Weights of a small transformer language model.
Size: 14 layers, width 384, 3 heads of 128 (1 for keys and values), 19.5M parameters.
Architecture: RMSNorm before each block, rotary positions, no biases in attention or MLP, tied embeddings, normalized queries and keys.
Training: a variant of Muon for these matrices, 599M tokens, 9136 steps.
MLP neurons of a small language model. Each row is named by its layer, matrix (gate and up: input weights; down: output weights) and neuron, and shows model dimensions 16-271. Each number is 128 + 32 x the weight over its row's rms, rounded and kept within 0 to 255. Numbers have three digits each. A neuron's up and down rows have the sign that makes its largest values positive.
After each neuron's rows, "raises" lists the tokens whose logits its output raises most directly, leaving later layers aside.

L7.gate639:166144124103099086116076168113058148113092117129182111080062151142100180094107119141171165137139105162076149107090150124112088136149086138149166137083172138109116129165138066132121138146121145125120131125117109131095062064123121149115170123114140156161101150100061163111137128108124108137170083153093106129089118164156167090094133114085134159083117128100152123132137145149133129144195057157117074140094132153084137063148072120131137156074226124094159115132142173130109120161125106106169176062120152134151149132120102143180071168100159096104148195129127174163179124144107149153176101138078069112099089161099160150104140173141160137168143128117108120144151138124168148162119094106168070170150124130146153123076170123137123149159093127087110145100069147107128062132089118
L7.up639:145136198133078108075092116076097101145092161167145117148070124130057172126090101135135159177159121149149109144129105065081117081118088148165141137167091153201124124124121146088121153107130112136112138117144190153193111116106037143122131203035159190072114106148110109165127118082116099136147129143139165126126145149107192128047150150127130108098147144111108093150063105088167122106155065156139163179150096131158144094133152157165161154120139107106108123143071132140161153174055090169109146117142118116161161080116128143100159104151112134135120174146049158100136105139084113133139162128098188071117128139100143089096132188121147157101087146087140111093072134080144139173125157185120086120107073127123135134118125134110115174116127151155156142136103129131178127153131142
L7.down639:120082112089076153138114150121074126131125109176189114189142122142145120116114121110116142122181147212128115198128133115136111167126104074136124123158114150133109136137198141075142200140140131159158150128112173159175098198115128174096162100130118202183112153117131149155133145058138166108176090156090111154153160146094185142106151113121087169125106147120141064181121092097091195151126095147133134100123132131077079042155117159112080114144164129066146170171128171174219147138107153118114187137132102140097133127128198125098168152093068160162063083134150152111113124046113138121134096155160100221095144130068113080081126112111199106082093112181128135097123164125130111172151160118120144142098145156151153133178125139109107132133095190078120115113109168125117162155119117
raises: " are", " were", "fore", " is", " was"

L5.gate333:102189152151100095136158136154139099125162142139098137099118110158175158126089135144167107069159109168127134111098160159162113150154069070145121132134151118158140115130101123173123143081172140117094060099145115190115189186083107114129143112127139105153082125143114137099129109185102110126114137098100180159138185117140158143177153134103116144124121129091138129139164150118134144185179223165159127151133048124117141086143170227119120099106133099086129055064116070121108142040144129122160097118142141149126143088163135200066047118084178148125161164130101114105080127148127155107171098136134119100112103121162127133131101120083180083142067089069070126131172110175098135205135190107170173186187143149147089182157143079058123130139168114113178110110176159100146128104152137
L5.up333:127147189191182157154135104069116164090143123130140166161114108127157166136167180164116084121168107117150111118134140160152069162108124064131158149101140149120184148173098133077135162062130175137101094092055099134137109135130137127126098064080111085144115118148158137117110126158177121041165108134124132132105136115131075123135152178104123123156118115111171145130132069155107123144162171158140125140076150083084096122184158202113124093138139219122138126143101128107074156193167134075086082116138127148178163089160124167168120127225140106131193097182091100112105140140158152124119075174085123087139150106123145126158076087157169107085135102159129161166081133175111070144047142143170150135161120114128171201109167145109138132102113151125108095143147151093075129057115071
L5.down333:078106164169116126116154139102137109152185123114075114105155192139135161164130176156138086094117130122140170076086142113190117195111161148120132142089181097165143070173096130111099131148099151157150110173113119156148121154112142104102117110189072152106190087107108126170105131169163138167140079154151119111143170087120098099170148160142180129129106124122089173078158160160170176107107156112164115143133119079102161078102189128147085105145151147138100134128111091105165141184204121118134097104119128099090181124166138088169076136167146122116175160104064147110167110144142103125101096123165157103102078142158148109132136137117119106202108089166080075155096105102110099119088181074158083127156167104103136136142111086139111148120152115075110151121128116109085141049101150
raises: "vent", "cept", "fer", "ference", "f"

L7.gate411:140127124105164127128095115107170029130049123122172166082121111130201113106120155148149103133098113140131121182062072189133137100070163105123159132119131101140124122124093116124129146135188141121124151110177111140118155064162121039102144150152160159149144178149178135160082138088107133158186157172186145111085126129150128119118141095072188146136149156163111093151149093111113112083149174125132215115148098140148097125178144175132171118132116085134201105079171135105098137138159084078151095139135076140164166122127124098154140029212117107128097089160127165107095171170069173143138150127136166082132144074173116143160067158138168175088222130130171122133099140137060134101152100163085115128124054118107090146125112151065122121152146147132112109116164140163118125129131087
L7.up411:181132080095144111115099127179157104111089142133168131101129165114132150108105113138137154167082128119094112100105129197144106171092140174175111141152130109102139094065120084144135155154125065159110164186150177105097130088150118105096079110129138180104135139126122121101109142121117135163102125119063139096070076119128105119150139076096197111154183139131146148087153152124130173131172162095146136121134132097138132141151085150128178054176146099107161123101144162122109111111061171144116162143129141158133173140158121122164104120167142129154166114101149152129178136110105146139180128061123143108149120024140184164148153194117090123090130182093119121099179160129108140093130083069099145166109090183107155079084187143103149086054162095134147101088144153137077158088129076
L7.down411:136137119119168109125145143082087125094085106122130069114131126085187141140167156116131143137160114131098144145091142131116125126084185152161081155158111152132150077071120125092122119161132136084176174178150148225138096064051065173126148107148124164138202120098143055157092121124087131177082073164151150124125108065083095126145103136107149131096124148072157115178172132103170162105077128124111171084198103181133176126194162138110158142185099093116142132079143182172088086148134113115115106110057160177146133125130186143191110087144144105112135116088111090143164123165102156136127133115096134176169177099075122123123181156160153133108086167124119161096139098081120115100172079102074127071159112129122119081085141115169117173076140104149188108109104131184127098106136107
raises: "ient", "ig", "ange", "che", "ch"

L11.gate224:081122130113109122067153108107143170191121128169121173127190133112126111118111132142089104165124127119185130161127133107173157088133133160145160142169144046112165130151103109101142137134083079144128120141141167152091142113115085115184209073051208094133162133131113140205112133149044189117125124112095157089091198090157104115116116112098143120143106132099122109154132151162127125132091200088135141194192139112054152085123137106073130151102126118140112184174085105101073147117134119163145167170127200161141105121176116138118145085106169168159139133086129179140129119156087127154150132128147134112061085098116137142131171184144129168114114116095058163182138139169060147193109155092164106115181086144177136161131092204118169135152171105179172109111150125159141093139188107
L11.up224:084191118116124077075098061088091124140164173160113119143139111125126076133088182105160131130114139137085157175154136156097144130149132158122135187185126117111160147113136127140136187120085104145108168153152139106085143108094127114143150088105146130082148159147082152185121144136071178075119111155164121124075179125226127080105150060050153143121084135036110086151073157118125096136079178131142123158160159112148199128126089113182082114183092175131114138157137159091088175159108098125146117147115140174138110100164058138102190118144064118182117143136163097137154142117102137158122149156133149133095074091122136153150202130172129149146073115138191149204111103169085142138091180095133088165157113127123135130176138147171142117186109124206138099179105121108152129135140138
L11.down224:102079093105060143120051123076092127099130145145207152151132174116142080167131118186120092163082123129168088109195144158145100076112103112113110141074109134142116073126138112161125170140142122101148175169175131171155152144086136100104079098090063119132128139187109149155095138156153147171142168170143127120084108187151162108111100107087156104103115157142112125135116117080078142095099144085089125172089069167165143155107135156207119127121115146129166152141181097092129143117056110174095104189136147149174145128198255147104153126132129134167116168141163096139110074121160078185146115119137075121163106125135100103092121167143156106148153162141085094111147132130047145122100130106096153158156140157099045124096074205145127151143125119129126132121113147123125139126169118
raises: " n", " th", " over", " about", " "

L11.gate594:182203100129114158114137156162116125134144142131152167120108072085098118129079166145117128148146113108091096187100137140098096163110138146185180160135101137140120087120157152140155170085106084184087142166069137125189191132111121103123123157085126134122141120100152108130127106095138120212101147166093178115099160113162196067137157130110148108223119142138131103134134111155113155102157086123139131084147108169160113134153131094173135177130142170125137018159143090146148098134150195071040121138139145117122163125108111130090163125137136190147139082124199099135118134091155126118130089099082148090113181107243137070166162126110128177147149077140161160158155095157116161103132174123070144157171120097122167174142101077083150124111133153136102091167109126163144128146072044
L11.up594:166086107117125189178051136187140110134108168131125133110100105053072160106139129121155132153171134151138088146114130107151104090164140170175143103132199130158049112080114074127128130095155109089105058093129147116080136099152087156128144144137112118149083119149127119147181159113141162151153131140183145167153172123190150108151124126135214101196127129133170131158112149097086144148128071094110139114122108118201141131157159148050124148133117144113117105138150109097109098111099151153095093135130102126134103145134095152121112199141146150155140073117156136088134177095113138117108119028130142088163143086183092091119083136113132117130156108162097171188187136127105143105182210176137121100121123123125064050132137165085106095167130123144179156075157149075140154103155105
L11.down594:106068125115163132128120101168053147074168115127183137088109173167140137111136200101102113105147081114168066146097163116098151124101162144153113157218111141084102132097112114156153162126168089136084161123096125148090098124126110195147127133145144159172156130122157101112145149079147141118128146168149127149120127095115141077143211136069171143101200127080146150076128099156149135127156063129135122072127148137078117110103117090138200141141143139115093127126180135120153074158199087115136172164122135193152083143134255178191115132119099109135122101124144139110111205077158099117164131097136144144157127119147181130155157102122126158123136141122144131143091200126139128127132230143165152150163137103128111198125177160149117122116138140089095091142081146132130110140110141
raises: " have", " were", " include", " are", " called"

L7.gate732:104108143158155127112133135194147135109121150166134095137121070088147169120100144089133187122068126158142130095096117103141060131162151195143104100148123103155144171125127144119128105124106107164113091097132143133061135110150123182126143153135157098146098157137144140172156097152103123154136061146182126118127103083143153135118118102076102137133118178110103069175086128110095118113169133059117110105130144143109124123170137126148077102124128137053167127100145078131102167121116119147112103171159059082050111152111049116130186122090113085084152120151071153085108147114096147154105193102102083186077109171120131086142135113127126178077155184116232138094120138178166153136034157188164106110148162086134166062085125122122155058133125131105170112154173163147071073097100132
L7.up732:128168133133188130118117158097130106059153128092139101142148093107154105129118077098086141124076151132158050128095157131145095115173175116196130133164116151193069105139085125142142118126140153108084071108136117117133100152148057122136129074092146106137105138108105103130137106140097140113067062103111113114074096111184137053109151101127108116112116079109102085089165047086180068139189099094136125114103108055142100097111080098142124100119149106085121096110134207184096148212162191114074096141141107096099094236115168113131121152100129121117136122094146120108243126087139131111123117143137148107087114150150141114155123121078126141095146120131132174083102094159164131133159113147126136171149119118121135107104142155106115127172146135093115150197184112125166134113140127
L7.down732:094178148109108108137168151139078097124127132142161118122200128065105146154114140133091172157142198132142134161144094138148102137174158154110077111110142175143103120102112129094207076171191122181133076167157136166144168126097100114125150107096154098119138117092100123161155104126096099103178180122081053141159122096120140110174144114115184162109152178171135126113151166106075123066127115156125093094150150073115080185089230118076144096075104122114108153159163106137115144082104163111117132101131131142104156131121206133115158084085144092125095102053111138093170128094118107146119119069105116099108112126154121077166138152161106138075127080107140083181147132080099159101120124199091127153127118162085133086129127185084163095164084113123086157162119114084176114189114104
raises: "ny", "by", "cy", "’s", "ship"

L3.gate735:139172162126103109109149140083103071094121151174171163110142101120141106135109116083191090111159161092104099134132108125087176119151133177109097131123106153150083106125145117091190107123104150174068131090177108136099108136123084133154162161065130110141110146183097076082090140155135137115177066124092106092133104070085078108124118097151141116086179139144114152142125074082091139095143106157157175137155101186159125127142123134131119132138086186164124155151122130126086131130053080100171125117155086130164139078172072116094109159159124145121143196160167142139132163153157049148151077126140125129148124139137116227108092125134126185196132190161079156149138092098109144179153100142141091116103103153040171123117147112151091150131101107097102123070165122095082153124100121
L3.up735:103166148157134151065132143155139125134170087175135193132127127108068145117150114129134119186092156085163068098178086114141163134140160119176137131165108071148153089161161162112142226134115119136106131144149136023138134120164147165154155135116089150119162091178087133110110126078143155152156141177092095135104165112150100096115093115114148139115108124181114169113165115080214103168127143085097150106151132102116155114170122116141135122107112203117103119094147121128116146178114082112162150116152093124166074084103102052073106128165140161159119087183167194075151112111149134115132161071168091142175153122081140147129110178147069148088149175112128070172141137079118125080057120214132187119121100054065122087116130132081098186223170133127154129154144112146082152111147070
L3.down735:087134135170163106125138161082139094144154134114109150124096086107155119092102151196166085078140062156105142150165100141130090107129085168147106078122138132178091170142114132127125103172131103074210137104111108117150120106176141069097152110131166162127138149165172163154148132110140152161101101145114155116134088135116125120151124156067137123158100175125187137186084148131131134112109190163152138122163139155111107098139155127077153153109118154110145157094140146210137182117115149161081135104145112177122115132106172097150138102148083125131135160129112097149146161135128089200116168195096079149111137113114131188140116109173099175168166120121151118119157138056084109112153077148166126126150169150098179098123130076100127163166188158125143164130150153133135120132108120
raises: "yd", "ched", "cher", "der", "ct"

L8.gate707:098118203134094133137147145125152114126145170146144062149104175124144110148112124083141108178111144142125127128174129108165166067136085100127104175153110149193097081122085145136066066168137069143144077094147122141075070167154142139064141111168113146157139142133159091150147075128190154134139140080160132145070132148126079078126108125102141116188114079152169112180131133048108111096131194053125136154137151105172106144107103107099130097161094160105106137117165040124169093128141154160157131141140103168156125111163099124111133145117165122047174077077083078121105105141134222154139173153092114096136128114161169087147104174105100148067135204168091142102062158139105111148160083115207145129188174155171070120089078136144106181133144093166116129083121148086104114129167143
L8.up707:106163110113053128135170142161151054135186132148109054191122147137117090157125111083126123173058112141154106102149084134125149110131038150114114112168161173163146084145165114227094164164187094195115112135092139162119129078147128144077169121141088122113124136106189142086146137159149156107061155136168111154163138113122068090149090121135110125166090114142151169156109148026082106146135172125114117122080138138138111132108161129111162096118133090118106091165130130125118124192100100082114161178199100062114150079144130094095113143186140107110199097126115102143123122155115173134128156120130091101184101165151179141134151144104035114124114095140128117151092119111119089151130112147158121067123113089198113095077136124123091170137132086129131122137107166123155068188117132
L8.down707:116157177152182146114136103154111156183085149098190133140105163103125107116157111214149185148066116112130170180130114145120154103147158136148118140162094161088112153040133172132137076129117093158139150116120160102142138056184114177123158157122123180099137172169081082118092114116180162160114117087110098065117066113118127078107115149090135122143114112092162116111177157152113106124141146098129204065143225095161158117102119143141104111052085118136152121139075105071156110130135124153127152108107119140129098110147214129116172178150068151139207065120102122116136170100136130116142108122174128123105121114164141084112179115111130170089134146097148107118079145123169053108137189126155152116119199199166076079116099125128087122166107106119119076155129071111095141121137156
raises: " have", " include", "day", " become", " follow"